{"n_head": 6, "positions": "rope", "rope_fraction": 1.0, "lr_head": 0.00983, "grad_clip": 0.5, "decay_fraction": 0.348, "final_lr_fraction": 0.0}
MLP neurons of a small language model. Each row is named by its layer, matrix (gate and up: input weights) and neuron, and shows model dimensions 96-351. Each number is 500 + 50 x the weight over its row's rms, rounded and kept within 0 to 999. Numbers have three digits each. A neuron's up and down rows have the sign that makes its largest values positive.
After each neuron's rows, "fires in" lists the words (lower case) most often at its 100 highest values on Wikipedia text that the model never trained on.

L2.gate208:412448504458439498540532515528532443504481476464518505551494425461454465471536526557503440559417567519569389456513471540512448519436528458440578411429488500516399474566442493520529524539464489596448463503462562493489413477602526393471506527437525430456550520544428456470403564479540433575417532559606519548504566497467471490517560531566497484525448469541521449565463466537459528606435411442563530541494508545447529504530495442582499463555528448470612470479624483484506517589522558542474456397446493536440504475541494467476460450477522534465558542444452550519468440520492554509471514530520537463476515521463467547364488485607506542498513505533417548500482443498423543563564585434502575480520487549490530587485522500535546480458461501436571505449508534452499428439441547
L2.up208:531532474446457545652469448536516464479464469496461542536541414566548499487526609460470562527521513529522576492474490564565526474404550535608499539475447565552476470591533438501546503495535446455547516511514489573462477438591537615525584575484475410472572481485563444432462573474497541563484468498504462516471511429520518366497545480593580489472524468486517496483519494515585516572461544529449504563551412447463554458445557556494519427522485424436495450556471474481555503513519542348612462536488513548484516531594420548512390565452419541587518476484542505468505517477509589559426511570523527504577596608563550519487523531511434469473502528558540434539451468448515483498495456453469479457512532520466518548496423520451397463533548499512419584544541552444554482518455488
fires in: "united", "how", "way", "very", "so", "among"

L2.gate587:531427523503527558547493537483495528481496459404403496458620558489455480506471505470488431553588472439474474413543483533561475437424437569553499518528529518536495489513490520466550499463435484494489507471448519463509584429557480467497534455509514525553465438610558541469521451535506428478399568436512519568398362400472594450537464484588595535547406578531469405567567452570531456517517573529549470510505482618500471514489548629439534433515542445472516444558420519427466529484537522492584533468440425498561416565556463429516474479523544474469542513433458426574573447515611554503504506484533468500565581609564429500484490479594434476529468572544492403567503480489499507432469399445553509530493448629494446493524520546558489509467548491482569496513512500469467446479493496
L2.up587:527421461447454447493601405488537533469478478503497561500453540565606496594436491403594526534476422455410485464448525348526437513599497444515426487459545514410465510504493528487456525524444412589454489529466426485473488575546558494585579579510505531465583374509510423516582411621475489587454502505550542502552493576491501583498482476461469482424505530446515553476449449445473439566493419472534536469512612518503474540535454516484494540494543465465513488557473563463483604572486577557465489505563486510520488505468612489517505399529454466407480568474461525585481443560532549533443452440474508455559474423485465502499561511566542606534426464460506474443413476376441474522547502452437451381516527482595528400455433511463417545499553599429432464595457521587488583438504445
fires in: "part", "no", "way", "means", "end", "after"

L2.gate432:606486497502518586520407524607465522562479490444454539461527452433530484514540518565530549528535460479549518587510474478624439475437552524515555528439530559508480477498533577453589515439513558614486589468543460501528494469450455515515529485478501510400579456518426524471476480534547511489508509524472545511562530542543610531444470509448481478429545514448476396497524447599486559498464514509501514508508520475540488497636519471537403458531478408500487511465505549552507543596550480521521585571545487610468559445470476482448501466514543521491497495467553563571535513483516512473477466550519475529498543486563493588498565470595525469430572491544505515566575500526559507459511502504491522478466536543482487548501507448502533438515449525492468573453556579566557530503439357
L2.up432:531529505511508405491522539541547494487439497472457408489553539543387527538520552509461556424432548485536418591525467612477508485506432569520469525514561480566556554504426450519494504538468467392507398525487538587477538498524546544542440578425511593458459549412499381426482516572444438635507474476466494575509501584497503479490601485581431471611445419451538460544465531501492592556425591458494514489519488513471511513461486548553475499487523509496464568515471459490479535434515416486508483545556531560454505447467500470453546536414488426528576430509610531514500481482431495543421394521515526468486529508454434449452475533534566539504514494508482569454476517452504563422524561480437515602469508601437494439521416601493496561570442493530437556529486654489520489502545577
fires in: "there", "more", "other", "that"

L2.gate1059:419446456532527544495533530491440494499518602392470534594502521433446502577578427486497530477586519449380493467447542465491578493466477538525481572536512490526535429514523555434455543475528507531456515498482577480473523404497521451483503538388538430510503556484495506431555446478522593496500580491498549455459434488519412460446558492495546455429455566527524410539377448565522539468386537477591461442570498469481540528505526469466506443492557489587433436572503468628496509495521452510469469549545438504490599551538462396492512444526443506451414500470469527537560446518451484357592470576516366507524554429577475467508501513471439449431432472481558475512553498582514466536479498440512522454485455488449456459478583431536421477480502530472578603453545452524450508415496448
L2.up1059:545441523548598555460541429543507467501495579519522405459444509468498544514509599543517450549569534551507528405514488534595559547493479544498557468450480460512448548548505498455474437483502515538505497499466538443435456493463560483481444549456488400360584574452539420440464528480524473551465507499515500563434490472464452449501471531528602551530406357465544521586505485514432472541521535471599465584489463563534507509547478477464359577536525519470451534470465523432583558509508499534582586565612555511522436560591515545533524528503448497452513499442509531537533372502484548482466495499514514468525508534424384483510496593496409533545596548537525481504491478469534494532542624467436546485452520414514591495505502529502516480516486606424491599455531543474520486481505533
fires in: "all", "most", "much", "major"

L2.gate436:462447527471468478507471605607521475590569431528484562428495498477511511435608540487495396457508456550531578481558385488506455507454516625460556458530548464524475641566515507468384487438570495445489506518529548522580577508496576581482423463488441528411609503578509410439485540518422534633582519484423509469443496478477452493447495488523524449552552446443518497458583386452534515518436533481415414430454509458406412452577489429593530472489500480508473489465572444498447434536525508501477506509550495507597447449481485473581586519446540529534450499536513386589600437529515499443533489423511531460522483453485445472476458586498515480523560426451555527511490427509482523444505546549496449494485444550579552480461497571523479466522457516497447518495485490451441518553546413
L2.up436:524521500445458541522448450588512475577476438589628469520494473488480482436481577420423513415596504515496477411540437440471505416531567481501545497542429556504602515470561581572488467540517517486499465531500451454457504488593522465480418421455471463456571483460531505471544534675475520525422431446651555606513484563479377554552479433526539552569488551512596485487458495384523429423495470559471452448532577496398503524556457475452550482519527452575473624509536381483573478474541462549513477512390456494572474456466499557512485536529511554472481481422479451489518520466436518500440624558508511475479545466478599495555445464519510554537561515397536416527564546572539486503473521518490516598583460531462482500511525506421467545428528513574561558424440513580479546513569523
fires in: "united", "away", "t"

L2.gate1032:428447482519500514450483526499509429485556499447475464495451566500415465543440518470527522620513542580575565600520440431567530434470456588469516526478486481519487509532457562493511478485484592534468459517436538589481465439519500581488507524507477487469484601508493395566449460501464501400514477525486505456457461436508518550494606436530521463563451560472528567561481487498515544558548510444492493483497524500410617567486449468480449461501601527444469577472567591494303489490523531544506496352615506490541550418562476460482532485456528446532528482553472491535495480523562497531496435539484515507525484520483562472490492577549496348458508495590452560492483479561510483510504478491567560477456616562552482494408511446429533497463492402416393449561487602450537492533458447
L2.up1032:560525455404443502423493403500551471568549428549539457537485489521570512453548466560489414462441454478478527513603389539525448502535375408496466401440501481505469526485525483492467495521382508550527554515443483458473400456432491520542535440517486532473511625548535529471511435481476548507565569475506491613497521438461521559492503583470431475512430496479622535539534553434555400495507406440510492483474430529456543580495481576526455466482556459502553494439469457483466607455465523502376578492599484446582419513538489408421523409516509500577518495583473582522540483478518512521484442437517492567560510543480515448474535487460505495480483549571522472519541410455482464427476507497503501460395571471524389481507496452493528509508524485589444565448529484606495494443530517
fires in: "silver", "used", "gold", "played", "red", "performed"

L2.gate828:479505425454592555471519413435442536476395427510437551473491470471452447529477544557468449557532500544505497435523452555614466413464475519491577508414425556493538524516502471447592522580547423590470499437533495463526520522517446467438553536482445478542511521547498535436547591439498498545456467471593483416498461560424477416453489521480614558494528542373431441569552491581553527530483537512478450421511537578461454485480470504507374471517487486523434370442456501453454454520525569602435497436540471528415529441492531567570496603530454566545539503542529540512533457568498518611444432492505474494436530491566435522620552531487488446517461581549508433528541479522381500516491528553480483547422544534520415552519411467492497424528494529518524454459504568423473544474501412
L2.up828:434401517445550561415438553505492458419491534478507493465523508484523578546509502451469528446600408493533387419486583485496497541487519495462491572550539416395474428430502510570390490463473455578504520414571514498452495547468487552575576480362501561495516544598434539450415354478495473559484463533418430515533486534634555444507443537472506498539453506466566485497603475560471508533511491516480547515450466488501490479513483511624482434445467478493538533514367466536442489405464422583561444461549518478430461547604417564394526511486363489495509433552575448483569476551538488583490494584531462513481445435499554491462495526519489563399546471498549444418501523485448545449465489376533472493472520527528549532489445434492497477586525530515487510445462492562583534475578437
fires in: "most", "many", "major", "notable", "some"

L2.gate1128:459481558500525499568470467499524431459518566684454431494443620475502554507483486551529489435525536482583489470485497525527555532493478591451600539397536413506478565421545492492473509362489427428475501514551488485427438464553339504478515445538542501449487420529428477466459497476445573477569512560520582575513543364537477511507547446357553518521487480520397427485493515555546526496515475500441591489516506581491529537574537538425378454468443460466436590429429484517582523475578381516492533547483502470423532522519448487535500465498438428504515530463456530561403488441469510537511435486518554481497538455593503496407486512459538498527540424487487484551598560519410463553482514513510505557531544537546505468536553489556468480528502465545426515549434599524486483438458568
L2.up1128:611516514431527620480490431435499483539480469455597566476469443577426470594357492423481556479460554506476447474493531548472505544506488441511556501487463522444562477481478445598535490488474511496451482494633487599513528442478501603473497440535532476594480577620498457506562460527494476448519553569424410521498546506517550449516567511499472537507502479426478386510410484466521474553520550556445453446510428531467538450401549433486502559433445463439491584545516403497511439535486474447460441417543520402498483480529512393507538453504415469538513462423528573620493409519554515480555485525617542559495442483607484546464559470508507479552515456546571533495525486538467474460508403438580399435519434507488458547510475489500536467477527481514428559443458468495379531490504523
fires in: "born", "written", "recorded", "directed", "composed"